Part of a small language model's weights: width 512, rotary positions.
MLP neurons of a small language model. Each row is named by its layer, matrix (gate and up: input weights) and neuron, and shows model dimensions 64-255. Each number is 128 + 24 x the weight over its row's rms, rounded and kept within 0 to 255. Numbers have three digits each. A neuron's up and down rows have the sign that makes its largest values positive.
Before each neuron's rows, "fires on" lists the tokens most often at its 100 highest values on Wikipedia text that the model never trained on. A number after a token or word is its count.

fires on: "," 29, "ing," 12, "6," 5, "s," 4, "8," 4, "4," 4
L4.gate536:106073086158128149109141114173085144141096149135129145143112144107122036120166119145107082111159138157103109115147144126138133111131111115131089121084089116115154149145142084110106070134132084112128171151143121160160066136148142092100104159128082145126168101116147106102093136119159116124149082111124143160173134134096107173168140122081134129123144109134172156082102125133110137148125132081125119139084134139105109101135163112146133119128147108110129163093164117127124126126126156130189111131129148145136158095136107122144147112087101103102121073137132149138173116157156103164
L4.up536:114107128131151097115128111163167123114165077141117141117123160136119070131144089134126110113176170117123120142120141098119114090144105111167137119152149094117145134098106096180147137145130127157093129073152129140153146115156103113154111111138148153083085138082183121123112137131119131122074155111124132096134127095133100090171126147136130162178085062124128126149120106112142105112124128133101142157102145148112122128149114121110155167175113124104086136098126158135115108128127087151126148173135128151170107128142139122120132091170133113096133146122076149122149122161136155136

fires on: "==" 47, " ==" 25, "s==" 7, "===" 7, " ===" 5, " also==" 4
L3.gate12:154126118137126131132148135157110145088163140141116096166148095121109108120147123120132124121187117098081147088133103127129110128099086136100086134127108082168090134095102121149122160150130156149101151120089150132134137105135139153114105132105139139165102102171116106137127100105175135170154129118130138143142127163096145127104144127121104101131163089131117188142094085153146133087102121151115159093124136150122131094139077125134140139174189147095108165133152075145085162144110125123131099121116122107162142056135118122133117147157119134121100137136087130139132158139154128154
L3.up12:141147098137138108091109130157109148129163148170140139119165097074139100127119132100163114108128177160124130129092134093111087134152154151156154114163129149119136112097142117151168095161133124119107122164118135140118139164123136119151146127139118118122101127159114097114125113150146143115158145139126121123126129152158123144146130116136133100095129140151110158153141165106146134088130126101107159109101117139141161083132189126111111063137169183139109147091112053150102143152121132095111132092123138115175122110131119121106162130129166134124102173145104090082117122090107116105

fires on: " |" 23, "\n" 21, ":" 7, " —;" 6, "t" 5, "aged" 4
L3.gate1619:111185163111117094128101155115100102159108105099152155138121115138142131125143110101172129129128149143073160154134173102133137116173132121101119105127119158133115140163137094103153122131151146192094094070147135146090103130185143043131101093156122107125152127127147111145109113134111127124107156132145132124138114104123169131118134148136175129087157147132131107101131132133117100108149129131123156123137148120121141148148085154167162110108135141148137073109107111142098138155131073131149144126151150155143139125120110133168122133142122161142111143098112172100129139151125124146
L3.up1619:136114126081161113100149129145088127101105128142142105141145127117163128144157139121113100129097123150083135103141118127111167128122101139156169132155115127110135160118098121114143106118124120130141133193170090169148173093126135112111147083117090133140103106117162126109126112150126183083124144101162083123117142124151174154147165161107110095137117148115153142139165129139159116093129175163192144154158114105144150175132103110170162107138094130142166134107178158126139174125146140126103118150116105137097119122125136111144119117106145124136104133155104098207170132133138135149

fires on: " In" 14, " to" 13, " of" 10, "In" 7, "|" 6, "After" 5
L3.gate671:122144170116109110182079110095144107127105134104135118170127132128124115114135153124126182129155096119095125151094154071148145111160168138145155122144100210152136140146151136180138167132111145127088123110146086146114139123099130162144133137133120140148127125120157091086179134180150130148090161116103100110101149114132139104134140144168136087097130138113109134091146098156125125121128156088103130116129100132090118192161118088121127145165097082109127120108119111142166146110075146149119111174140162135155133123132165128136110138119162109156106146072154144111067137166119064091
L3.up671:127146128125168154070137121159102116128100160112123177116137080112117153147138107119167147101133176107134126139176163093132146108098158110153104104122114138118148105106092104139170147183156145157117107122140087142157123110142145142159159099073111116116109160123119083147115100131131141133182118110167119150112110164131122117110151106129126096098074112091155112137117089156159112099147149141109120122113119123100123119126073124156106132134118143169145130172107140112109109130126093109131097143144150098078169084120129160109156104106137115164114104134157138140072134125145139160

fires on: " |" 32, "ag" 13, "|" 8, "ang" 7, "end" 5
L3.gate673:178085139129118128116109057118142137125151149098120127102109138118110104089119108148067102164098131112130161077136132147108156143118115103100135174106148113109143149105125061138133100152126115142142116106135126136107164090148097153104131140111082092097129106161144132144120137120166124091148092148124133108091148127146122117112133127124118142126111150130110117137119158151136133091136114126108123120139134091133142121159090108159146108104140128155169145160152101083161159080173100085108155124122116130115163116128077123137117113142128130134117106111111119149130146119163097149
L3.up673:105103168125125151143109100099118151072179135126127141096107093137106106137112142127169066152081143143135141138104114129123123137161144151102155160131150119103118082095079135092148117105140127114088124140120091142129131112137133177136156157134150086110124143139157147143129160128177056119144107134120147157106128148139144134134139136136100144152121116122139114175118113157184092123156160148143134121112118137140127160165110140120149113136114143126123123149138130138145184141129120139082159133148134130093144154089092174152126100131125122131122165123164117167109177128093125118

fires on: "==" 50, " ==" 29, "===" 16, " ===" 5
L4.gate679:130143145084140087194135119112138131093162106149082143147091125106112165107120164137148142147122141109104108124150173162123142118155108096181143132116123142129130131083118115120117105134141124163119156156106134131159157183116069138142126121095126134185138155135088057129100149127201136123095120140112085144152133128121112142118179114118103101112175123141110136160138116151096162135141095153145128094109153160120121102147124120104149080115191107124117151146112142155103145167139119126117128122178169112167109092102115111094124141151152100137137137152159085137141119122075102140
L4.up679:118133131118131089136125101164092120082140113138099146152133114073107111125136122123127098081178089135122120144136153134121132133132134107154154131120097110135110104126156113119139137081147148115141129152136115133152116124081147135149139145147123164144100135150127095123127129152213126140135120122127104160125120106065128160124150116169117122109141097102126183151139148152104110109105144140138102165168133138142146085096142133103174100170130143097120119136121135127089138158141156124081103132142108098137119104145139127077134194125136124140124123136140142118079143116082127098

fires on: " of" 45, " turn" 7, "\n " 7, " and" 6, " turned" 4
L4.gate966:172088166110174092145113147127117100074156124111147110128133129127119168146105135183174087143132149199090111118159129079112192162116095102114145128115145103168110123117144178135111104133161149143137132167141112117090142145122141097157119124161118153152107096125129104120112137141141126076121118130132140101139125154160146108121113142116095112115121123156110086127122095104146129097141127123109122095098150157123129167133145160152136105107116136142131104157093097110133133107170150105115142162103138149133102104153130081142104131129133137114094104145096147133151102110160140100
L4.up966:138150153098143091110145133132143092143079135133131101171079171088134160155141124090158145158097153158121104146123127082091139099162124175123145094181128086107106147125108160095132126138152149095090135109139112114131114127120136091122083151115148145094126122131172161136129133138152110114174108126084133180104141112124180131119115119144128126132120173151137119122144147127104148146110184139143154108127121186155116138128109127141105180120125132125117118131126130157111162140123125108122148097142099174077135108184103132124119121090136134143125115134121138159159139165149160107

fires on: " and" 72, " or" 10, "s," 8, "es," 4
L4.gate1710:103134115113123137132120126139097176119150119087145126078108186151130129129151173137152187129149133134097130132158123161089157145125163137146083159087095093162101128148141128112130108145189149122147127101153116108167073072092136131072118154154096165131159119155121166135085141139121098152131114105107128123168105151108128080130124148172129108168146153095162144165133148126079149149114108109154128156138142097094068111119103087196129111122153096132168106126134120139125124120134116123138180131093151121138098102125111154124128124077115114154108116150125091131141154081152145118
L4.up1710:121095098113132135129144127129101132077129116167168109148134160131136117149151134060163144131106117089116169158122103175093093155111128133119109169150105130109136120152162133154177120145092154153085093127156145098114136111093164156119115166126161117109134125149154152102144125150144150142145129135141155077145120154107109100133125108117120130137131152135092136177146094112121129136098122122142159142137114089151137128160149121140175148115134090140161117154153119133113082143118156147133167153118116123123131102149125124114141095113164163162152119129152155148132155116132117116

fires on: "," 24, " and" 17, "ed," 7, "s," 5
L4.gate1173:128144134147159110147111144123136152142096124126124147139110134155107134100096143163150127122113121130125090051123122130147143090116115155124131148160076109151131135141107114112130113154103114136134108132168108135120108131173134118098156139105125144142144110153105137128114147159163088123065164119069126144147150114116112105131162180111076087107147071110144141129105163160117141146104136164144123105123138109097113114136137119149134120173117094119128140101145131124140100163116097139122151124131114141137136083103111154132135075134107150129113101116158127148131138116144146126
L4.up1173:121131169188133092075147131156095130125110133142113095143116106144141060105113083154159112085160109075170150080136111120137143089106111113163147123163128129158114119114113144070135149160107107128119098123123089124129154148174104164132136134119122104143151088145096195150097161065135133134120132155130076148142150150145100137182132119105116129102110114126127139108132148144085109126126115174120136129114115139146123117121123137178122142141123144119117104131159136107167109141098068085091145149160117144129113097132139112134119136146132162147123156126128130110143109094167074185

fires on: "\n" 35, "u" 7, "v" 5, "le" 5
L4.gate242:156106145094160164135092150117152107115084134112161124159097140115132093110137135156114159147120134181116146137142126159154083106165145127135112121114123115112125125119165062148121082136149149123171119151170118164120169085133122130128124166105125134127138133138119124137123120107167179134151175188162122124120139155140097162120182126090127157087138122120066115098086127131115138117117159155100131140103104145141135126157089146151150134108128135127117101156135133116132136130111114112113128099124131127152148117137168115098110122113122111138132126176090127115163120115128147112
L4.up242:125164144104144079132100166165196126148083090143114115108102118114145102151104128116093082180122100142107090138090110121142115087155109104103111141120116130108093175162143130140156166094112150105099124123129136147144083118146147114128141092088171104179090131074119072146130122161100164125168134117125109137118095127109120147173158115123142099117105110127112144114140125116135157174124108118107124142152124137145126094150111122111125118121122106134155099112112167142095136141103133100096109150121130102099153106092114129107133123130139144143119138175114116107142112144083166099

fires on: " of" 37, " and" 22, "s" 4
L4.gate792:106118121088112121140150094131133125142116134140137115141153140119137144128114088143175135121136109080129128144128095140157129129130130151132173108132098115136075133085141192129152142130131158115166086094106164151151150093148150102126157134156148150124145119115147137122118075093128149129164133140152105120120124151109179113121111155153158113125151122135121080149136148115147100127151147121109168108175170136116084135138152149171125110156099114101119096136138147120131128142132102080112139090108104086122110086105110104158072100162111145132116091159144112137097132147155160112
L4.up792:106113178058140091123119120172149066159093128136127136134164129118134099141134140134114167142153156153151128120147142196126123130139148143145132113129158153132096126146145148115138095135146132138109096138150098148113098132157086166099097122157153146142171172058100127123115070124125125175145150110163170148085145098120198126118113185155156136107113162134120099099147096110128124131116133139116141143118127147107110165130144160129107171148146100116152123134119141124163154135154119133135145143164141120102120124150119148090119157098183128123156138179181144157136124091128144137

fires on: " for" 45, " |" 8, "end" 7, "j" 6
L4.gate1757:174149137146127141100094101127052125148105177094127116107123116122105104132116131118105133140133125166147113075124115102154126151095114137171156117146139151126176144118101123147115103150103135136134091125127104157125113135135130128075123092126186101077076110158146069165108103123171173154156158141116104128110138131159151143089122170120124102132120124097102121107064142110134103093156106158143150122151140121104123131116139126141164143122143090149131104066069089126097132106112192180121131084171125125143150166132096135120111114176116139146105127121112155120127156131118113144
L4.up1757:124127109133102125116184112137100127134155167135115128116095135108123119127130100148166138158113194084155118130121145109156133110115172116138113149120127155101142142169134147133094145122134110144158105111089117106145183076149151142125170140096103105092130132136176097140108132135102121134129123174126151121149138135128146116109136137121113124126137144121167149139124136140128154083139136123142131110120114144187106156162090136133084101157103088123106131132138160111114173121157119141083071159150114124164118162161142121105147137128125137191099135146167174142127109104137104106

fires on: "u" 34, " a" 24, "\n" 4, " Ku" 4, "urance" 4
L4.gate1970:143137136117141148163158125116139122075097131105151101129111124123114136092106124115109091091106125147148150157110118128141127151159137100154131135118128140152115128130155099164116144150113131105135130105120117094093102144089140155112133119124072126141125130103181164172177133140108143145142142123171128116085091090150082079145115140143134147153140138157046111135142114102152112108139115124094119115145133142120112162110122125097112111117110112123133128141166114102119153155114115152107125131172162114152135110128137130158110130126180152155164121155068124108109089137124092117
L4.up1970:155151147136134117122057157115088140137154085169104109111145138131153142136126111091166130155176055163128069133119094108122091122143097145110150120131141128107153117104149122122120132145114139104130142134119126150157141114137107154070112174129137112096122154135133120123122102112140105143126131156149109168130122159128123123159192122174149140109110146156120102157115111089138126122130149056099105146171128126174130125151118148158174132116140161148101152164139142118133098156133089138092106099114116135104120099090114088116135122138118122123102088096087112126150115117143160127

fires on: "==" 41, " ==" 21, "===" 16, " ===" 12, " =" 4
L3.gate279:168113124126148105182171087163138085119150173124114099109119169139121128172131139112134125126166125140098127114137136136154115126125112125105117125130124126114169148114121145132117145160127137088164095113159144168155110128134177062117164144157158125142131124175168125149139113151153130079161106140099124115136155130136168155125130138128089111116148125157103173110103136156138086111143145089132095148086089176102119123147151136150134122174162121103071112132146106144124158133167136095140114087134140132158122153127106111061117103117107117122108100126149141124134151113112081131
L3.up279:159129205093161096149134133124121106163145149128135096119155183108109090123114103134153103107163153125116101138166134132139130134128123116100143142127088095145117103092159097169164128130140136133141176121145167153137090137135165088139121099167150168163133121191132086089135127110177139138115118098098120107097143121121053111171106151081131143101170114139122157110157123157091068128090141108162174136128169113123124124135112140109132153158159106103102096125111140136110122128135157131119102119106126185113167146149096144108136214181139109128135110125103146123137111116105155122

fires on: " |" 55, "end" 5, "in" 4
L4.gate1670:150108104141138134131078135139136129154127143154140074151149127153121129125154139159122122116110107143132167118116146097174099124097164137115096132106178125140152217137138087076149121130159125107106101132146137094148114113177088130062142133124122089140125101116149111144141141086099089170140125092154127125099124121105080143125146119144113140082121164064145167078112162119149138123138136109148133107119109106153104153161125148120113086125135164138131135130116109060138097132078102125134152130139162099128136142108165120109119122117096145119132126094117142147169150140133114188
L4.up1670:140057124139113155125179140176102168120125092140140113151142163101066130113151120132159149096151109148154153159156134116131135134151122119090153171146141130144130134136127170105143116142165116133134089115112148155161113170135087136124132095155141098113103163118106121152108117118117102113070123170119156134156160108120127166135170075156123136139157163127112192128132122129146101110105135137156129163111114144151125138116099141145127109122133136175132131148145129112189131108104149116126161127122097103117119162142102130139096132117132123188076107138126113109095162160093129118

fires on: " |" 45, "o" 6, "ou" 5, "our" 4
L3.gate273:205147136134162114124147146130103131136112140129131107145117152105147126129099112108095147141142140155095122126138145105095136117181163131119113147162148107124100117133113086071112118120146103113186114152092163117096118109130087077125094140105139115119106135145139112148104128152120151135158137131140078083110152176183103141102124108142091057127123096109103091143149152136140135147120130088130143126113115141107142154078125134144113103114146093136138134107120117109108130177143143155143124127100130143130136124165110118140159122109147114144153159134112158130126163121121159108
L3.up273:157146177129152111138143125071116080111127111091098143128107127146145127183114131130138168107152102138144139137109095098136155129124142139147151163129127115106114108101072150163123123147126185121084101130121145155121119112133117098106097119145135109155123132119173153128146053085070127124105162113139074091118149130102133166139128118104147157136130136145140119114161121133124110155074133124124121192108126124117120137154137158103135140148103118162143166170136093098124134132143140100130091144134093139126163109103156130126187120135145143141096114103130128136175147142148130154

fires on: "st" 17, " dis" 14, " l" 12, "'" 11, "m" 5
L4.gate181:134114135109163130131115130150125111139116098089159127147135143128082123102124059146116181088114093115127159109133106118190144158174164126135128147140161124082112119146106158150147106106111128134117093138128105125143139143113155139114110127094182155120133145145115136153152125135139146118079145131113105125070129139078145110126107074160131110169120125088123129150166155124176130112130100093118108111119077126149092132183101108136154138157082123146089105127150140117150180147097144115139104118103148126140137099078132090111094122135131160142122149141119163170171155110094127169
L4.up181:162128140110154111125095123100147137158133134115131120156094096164140144141118130144140168146090144106145109105130153170120145136153142084128134106183150108116101112127152116127201102091149184061128112142098147155145125148135147139119122151150162108132132100147118125155125116092118129133137103117115180138116151131083124136140147145126133098138100143121156091140130130126102123118139111130083119093144105134134114149063134130149094151127123144122114133154162113099114122097125097139152100106128136083160144156106128109111112162137097131134103103111126129130166111143125167120

fires on: " |" 46, ":" 9, " by:" 8, " alongside" 4
L4.gate438:101077098094149111127118160078112110199172136094116118136140131128113137141146107126111145163103110159131108141113162125109131115105168126108125131142151135110121133127117142114146143157153128167146128093114120138091154168112137105122178125125140141118097151108128099117097148126158117104173142097136186116137112127118132121150106149143155089110115160147151105097148124129096127149127176149162116112101114180172143147106087144139117142103096151129119094142177116110150159120140137142116110105098121116131138143120093128153165146132130158115142097131122124120148098110112127149
L4.up438:131117086173119144140146119148124128128134163124092102146112104113132086149181178162141103164116126156157105114114128125118123141123153102101134094128146149109126152136134104124162134142128160119129141155155128129140123144098083148137139154107144134138120155144123127090101099149143150128123138060110088113147074125163108093125133170118159063097133119123121141126125127112135147124127176101186118124134103111111106144129136138107171139122093109186125100091096152129138144145148155147111123105121135156127144100145109084100145154121123124126152077136139112100110124109131132131

fires on: " to" 36, " cost" 9, " Radio" 6, "it" 6, " had" 6
L4.gate367:104107127124085149102135125120115144116122113159112155120123129137137187165111099141133131120139111099121145096133167118137098100120091159112141134123147128081138099138107155125118120131096159123148104105096104142111105146140123127135148126105135127110116155136123164126152087137137142119076149175101135135121136137119122036182106145151100125114120101179153158162125127136136124165113166114172111139072133089095124103140135102091155145126143127146137122121133112116122139154112127122157118111128161115117127145153130146154135119133100143151119114128145116108090086175138145113
L4.up367:131102167115086116120133118143123119131143119127106170110139133121121117125136102126115153127111172134088136130117126107181119124165098154139147142106104101125143087140143122162127123107129143149096062177117163138151135146105149128146084074115145090154146109106098129128118113118101147117138145148117090131128120078088088155087121082172175160148149140142139130085150144127165130118094111129185147091176157148175183132108105167183155160147093114120077107110118149160126143138160127101112155124142097129181097105104157125127135132147149122113163121148104146146125156125144124109

fires on: "s" 17, "a" 16, "n" 8, "as" 6, "ed" 6, "y" 6
L3.gate150:117107146172101086114105140145144151082118190120157098103119113160130121156144090139127125068136094133120138162124130138133111135139139131171116143157139149143158112151132132129156117106121145107133132083122158146134099157104111138116143117121170086124127150147127130138163104136110147128148155124170092157127122122142126153152098153159078146141145099135085139127152154162139123128115168111086103113092130164094084115162126109146120156106140135149142085111134132157115143116128121113117158137154095169152123123132161144110092138138155127107141145164115141097124141087115149073
L3.up150:130164072076077113129097122135145141062135116121090193138149141121161095140145163102154140123147110132130123112143116100165116134114138130125140149111122157126156157145127107127146196141128147095154142105126100140092105140126108100129090113135142162101123128155123123113104121132143159103164144138164129087161157087167123109163132122116093100091136096138114157154141164099123081109160134127144119122120098141147099124091119101105147110125154125139098128136095085159181154146159151157131111138128116148120124122122157114158096134132128080099130108181137112121175108141135148103

fires on: "i" 51, " Vi" 7, " Li" 5, "ami" 5, "gi" 4, " i" 4
L4.gate1031:128128139110127082164082136131119128146139133135139137148139109093118143131145150154139140127124157116105129158129154096162133153149142140159134123140112128118165136130152124095130152125126123149114122112112107063147144147124172121138162085132116053132100197134122159083100120140116103089149080127119104179145141184094155101132141152169104080125103113136154169120102154114102111160101102135117095102112165105118139122141118074091199131163173123095126134102163106148143118154105109106099116110133077140116078146151150134117164149110119143172137153153107147156121140133122120156
L4.up1031:175112123110132154102134124119095131164107106071154147145114125118132143155124134137156119110141120164120081143114104158097104109104135174141143170069132118162092161102138137137115110144110141064112165132079135156133152143090100120104148121191112146156148140146175175156123107127131100125152140125132109112121151141135132157129146129120139125124112115173124092160088102105108160121134099129102097162116119144081143104081167095087128120098144146137141072140127099110154176103136149144118177148092120103158118110151153080109114157107160090086124148135121130100113094107136129146

fires on: "\n" 34, "==" 21, " ==" 9, "-" 7, "e" 4, "===" 4
L4.gate747:104106130108099131138093172144110077120093119111077137139123107134115091128110167143141104125126131119132133146112130156091112122113122132133086112106172148106144128133151122165133109117159165151086105165128112125134121112061153160119100132097133109097183127156151077155125082183111123090128097106136115124101163088100107144111140120110140152134110157164117138150145159171122113149142131129156131121129144170137112131096128160131111129119147116172141117157141064101104099131146130085118090120125096093144144161148121118134102138115100164104112190159151128158136125155105125139
L4.up747:105154143117117106140122103107155119133085096157108160110122131144136163112113135098122104140157139113157147151133145176109127150173143147149097114105144159104118080113158124109126136106113101114134116143149132160106127169039131147131120094132127155125126173143147103107121167150160136126171149111086087083140091139113122142136075105124136154129133097123107152117113108096131115130127151123131171137120103148097117123137135122104077088105172139143128140091142122151113107117128147147112084100128157095116097080110132167107156153106085128105143113155150096114141096120129151122

fires on: " Pl" 22, "pl" 14, "l" 12, " pl" 12, "al" 5
L4.gate197:111135170137076125134147153170113125140124093121134143092119165120157181052107120151118118125132134147110137125154117126176104079131105160137098154104169125117139114146146129114110136155141114088148087108164144140114109116162158141097107145099137134146077111103094159104123143158141108100111105129107094142137127122136134136176138162121109121106117123074138132163129084134159149178123195144123100095085118113136116145116118151105135164100149137134128123123148143086103121131103132130084064096103106099152090081141140093161162154111133125149113130113095153123143124115098130178
L4.up197:126116104155153148168123074161115135127136149098126175127118109123154123123090108169134173117140120133118135137128161102125129120123132152111147136148071109124089099142109175102085123168139117106163134130125116108139136133106154125133114119147097181124130130124132111107107105152136100142163162119136128136127151099124065108128124125107112082111107143124141140136169140117104142139119107139114143129120136110144114113105152150146093189104131118147116127125117125127143125170193140136145119105164114166181144121103127118149155147106101106149128117129154104128162122099089135147

fires on: "\n" 100
L4.gate655:134130106111115143121144135160120146135126110131121145136120120098148180112140116116126156125124123119071147099121179167084101125139111139132133090157155126112117139125115111124145097149123141107161137136096143145108156105111129116101153127082142095052141151125124116140127095154169094116162137117099103109139165114106143108148097130111123159148114111132107143136152170129142153114109119150107135108129071100134165125145126121100126142083099120164106123158130132121095088135153166135152135128078101134133142120125148172130096150150122146068081127108126132114124105144159112067
L4.up655:120149144090119134124120126114074174060093117109132096180153099153140112131166142130132149127116131120115140125123091143073105159138183114131122114156163084183122102132154156119140116131118168096117131108143118100092127131116106113133104116134135142135129115104137125126147161146075110150118147146137128095124044119149164120145116117131105121122162085129146126112104147153133110138163146105147113152140110160121121121143123130119124111137121129155167145117126144144154133115155117148101126150111180131151136114117128125148155116117147126135125147136207149137101139134104151158

fires on: " |" 22, " of" 17, " Loss" 8, " House" 4
L3.gate1464:117170113122097146154133139108102114135127136084182162170125099150129097103147156168105120100133126071114127151147131117092115132094177075106111117151122148112144131121126170143149105183140118088156122146164142170127140087136083117151119108098123135095108153135124125126159145062186150130080111145154106100059105149122140103164122122147124121116161156138098138137072164142152115125108130100150069112164145167144148119150078110132089148145117100127124115160131124164136081137147124157183081138114131142150141105126117139124150128113119118151118129093126106116099091132128121177
L3.up1464:094136097112124124115095154168135137100121121106138111165159133138163127143109109114127118146151109128159132121107124073144091187135112135148114122156150150108116146152092145119077119103134136116139084117140143103165106147123137124099127104144144100111087170162111119108123143187105133183108127101154136125185140170124165143170101130107104139091146081161108106122144084103106103107142157125176141127135148124108113102103126137158144132158117156108106181104132091141149131121165131139158116121125121147121100129143166103136111123142160087139151153140122141157108136138104118181

fires on: "A" 22, "ou" 12, "d" 8, "ul" 6, "O" 6, "ver" 5
L4.gate3:123118111089159114095102125144122105140167054108125140118147117127119145122123169172114143171102141131121099147167118126126149118110134159123071134147135137140132090137142140136140100110154118133075127132134104151133115110114120084152137128118113141101108141121153077165142168148111124155115149115157145102174138126110169122121133125098136109110148150130180189115154144153111128119153140131139105087149127113073097130124146113119108096112180146116142114127119127167145168093139128135097105119119190133092109149143101154147141146150178145104159109125162101097133143149110125180
L4.up3:118114062121154149135154135141156128164135139119097154173173131149107088114077109135109166081148122135136126125125089121146122126129158137092106103111165107153129150120140106162163114172139113120124141108134112121118140097122143103143102140144131078137132109131131095141160117123130143131160113110136135116157145148102154154124078114162138159125138112095180143141111098138142099116118130126156140147139176135091143179157105108137117162142163159122131110127098155120126157083141075120143171203126136136122108178111157122116155105104160123101092159160103124130118117117147109163

fires on: "e" 20, "y" 18, "p" 12, " |" 8, "a" 8
L3.gate1524:123142142125127134128109159163144114120076113137109094113129121144107107140106130134126121118111056126124127143137126120158132096125135096125103204113129116139104094141145108151125112116166095135093152142157127111135139122108153153097137132093154143109096124143105163113129114136198159163160113135087114121162127106137093134122114163180131117143135082136146111163145122151129127152200113143160105178118153124101115160100127099148151154153137147142097134102161133131090109106105121084119136104152136097138152169103121108157122135136150163116125124119115101120174127104132159131
L3.up1524:171177104101097138111120145135100174085151085089149135099118146139122107180121136148118128144129120126166083153145136105192101122102105127125116116131103123107164114152135166123150155106166187103127115121133098112093109150153113113144123123130135128155137167096122117124101131137121158153121122154107119121112063141147150133110108113084128107137152147127095106116147113162161127119089154093125089124109126130091083118133094166098142091130157100090107115161146123109108126148149104132121103148137154135082151135131137111110121165127152153116111146184155112144158145137115148100

fires on: " first" 21, " second" 20, "econd" 6, " |" 6, " Second" 5
L4.gate505:129157136110129120155155136099097137165167131126142133085121150154102132119134115190120170144125132156136125098148082108130119152128112123121158140169200099118125141133134118121132084128100138107158129113137156150133186134108129118141137139141127170136102155122155144168138132106188154102135144100124148110144141144169124130107108125113132092106109159090102156163120108142128133126165073175175107132173164178150113144168116129199105125105113097130101147134141125106122117135169130131146144123118144159150132099085130101132109142115101132136154128134140117120148116166128160141
L4.up505:109139110138122159130129131118091089183129181122094137087123139137140077137112123115122174117156165138126140081120111111081087130152120102129134131134120101124132106110108165164100085140120149096141150149099102151121146088109151163165132152114133117060182134147096113181154083119091111101109149111090125200123143157166126112110092105127132141108112123186127119141096114164122128123086103182143129119159119131110092173092132174136095149138134142142088141138174136102143100109125123172167100172120137161151122135154092104103148122144146098106114079113091157161116155132106100131

fires on: "-" 39, "on" 10, "ou" 7, "e" 5, "ra" 4, "o" 4
L3.gate993:135114126130127115165095125143083090153146111148131123087148132124126161149120095133145121166126134145084136179134144117166127120189139151099078159126142115149059134105139094156115140083167122188149100150128147136107142116088105113103117115138104120151104172125134122126154133132151148110134102102093129140122147093133102145127149157119107126135106110116150092109177124134124103157128166174117123114079119123124144130112132129132110113116129097121120075142126114135102129127119175120168126126122109161123171168149143159098136132129096096139127134129114137147143132132133163138
L3.up993:100156144122123115132132141162124143085142132107136136166101134150099116154083112153117123068081132156130140118159141136160100150143161112135223119127099143174096120135119152133148123106136126115175134129111206179144112155166148113157121157125098131156147114125158140128095126130151117115154114130128120139141130178172131123157143118134118141115122148164106124083100073137148100116129141133152159115134124087140134138141162122110088152116168115162096129141116111143113129116161111148122131134138112111118112168121131113126136159136137151130097116117109102116146129155145113124

fires on: " of" 43, ":" 15, " 0" 10, " 0;" 4, " -" 4
L4.gate1079:155152145106149169144100099121078105133102155131178123161120141130157102087118115097115101136116166134101110116156132127147110129090168130128158111167119124147095115123124112119116123126095154113097099118126107137130147139130115098134158083121115148179125129091081121112131108139118133152123121148117121104177158143142165104139122125115101140127076051129113111157133106131105088123205097110124110175135137119087086151162102104196167170134143115164131128084135098138114144152132100159114084147149118145150126122118100117151150146163109157145163144134120155123083105154113159147
L4.up1079:148126114124158072109068128168097110159156162127164129148141076087135156166160118121121117149137122114111168116146113118117162151144136153116122144086126132106122121110084104137155132124162127127117131136131122135101097147090143094185183099132133108111106123126090137127106122120117125173177107131180102077116151164119168089140143103160104128149132150161120099102127156169100146119108127154112147144116136117106139143164125124112105118154131129147100112144144113126118105123111125170123131130098141161148158177101143139144107090173161135172152177108124116136132138122107133162

fires on: "," 25, "s," 15, "y," 7, "es," 4
L4.gate1733:108164063109106118141173127080124127131120189110083153135129113125106124136142133137106141148083157099102158127110080101116109176110161127125167122128151109126074126111098152148133080163113147135150125173133118097145130171093106118139117129152129118149123115116141151101103120128135114153139131104120150106198157131171109112114113156105148105156138152104138150100119169157168123149125080095070110098111149110093117071127134156149149144143143171103169148114113089086111125129154122127128142089129115111113113126134100136125141162105146103169135177161122141126149160073099147125
L4.up1733:156140145120177117120124161112110108123145092145172145107106111127129149153172137122170107101111127111116159136136128120157114144097123169148164129141129120142130163145174134121162169122097150123120135132132155099111147148101121111092171090115148104172130142082095166117130125106134167135071126111149108148110093155151101178110146162115150159134167111138144123117133160127079139120137140079140114134119137125087144104120153151114154146151153119113146172111136121129156110166113146119116163131128111146142140098176146141114136117077103163141114179147089138153147112148161088092

fires on: " of" 31, " to" 8, " above" 7, " over" 6, " along" 6, " goal" 5
L4.gate494:124123157104146113144081146178136108113083133112099122139170142141118106112086096113138109122153147148111172092143145152167148148143138108121115131126113126128145139143096166149160123075143147154080090109147108133135111144109132084114091152122118138108119113138144118147112184146114129104104130160142157190090122132115121108128162152158141142119125156142111089100111116091143129133136091127071136143117160103139138118140160152116094122102116121124125113113175132107115099136101119134104085164110171111135188148147171145148128152122149158147163142122126113142079110147093157156
L4.up494:142145123111148124139155109137113082120093138096114134141123160158122127129125130128126150085169162104142155146094149111142148153110131122169065186093135122136100138164136148141137167122110152130161117117169125123106116126126127156073168130100170143099117185156096137108118141127109116116101137139113139145110138131105120171115159135135118110122084122110115121111104111135151158106165103111097149136082125099116138144117108110115140161077115138134110106132151119084148110117161117126109121086128141113117155101179116157129167115126105097105115119135150064082098117129118139087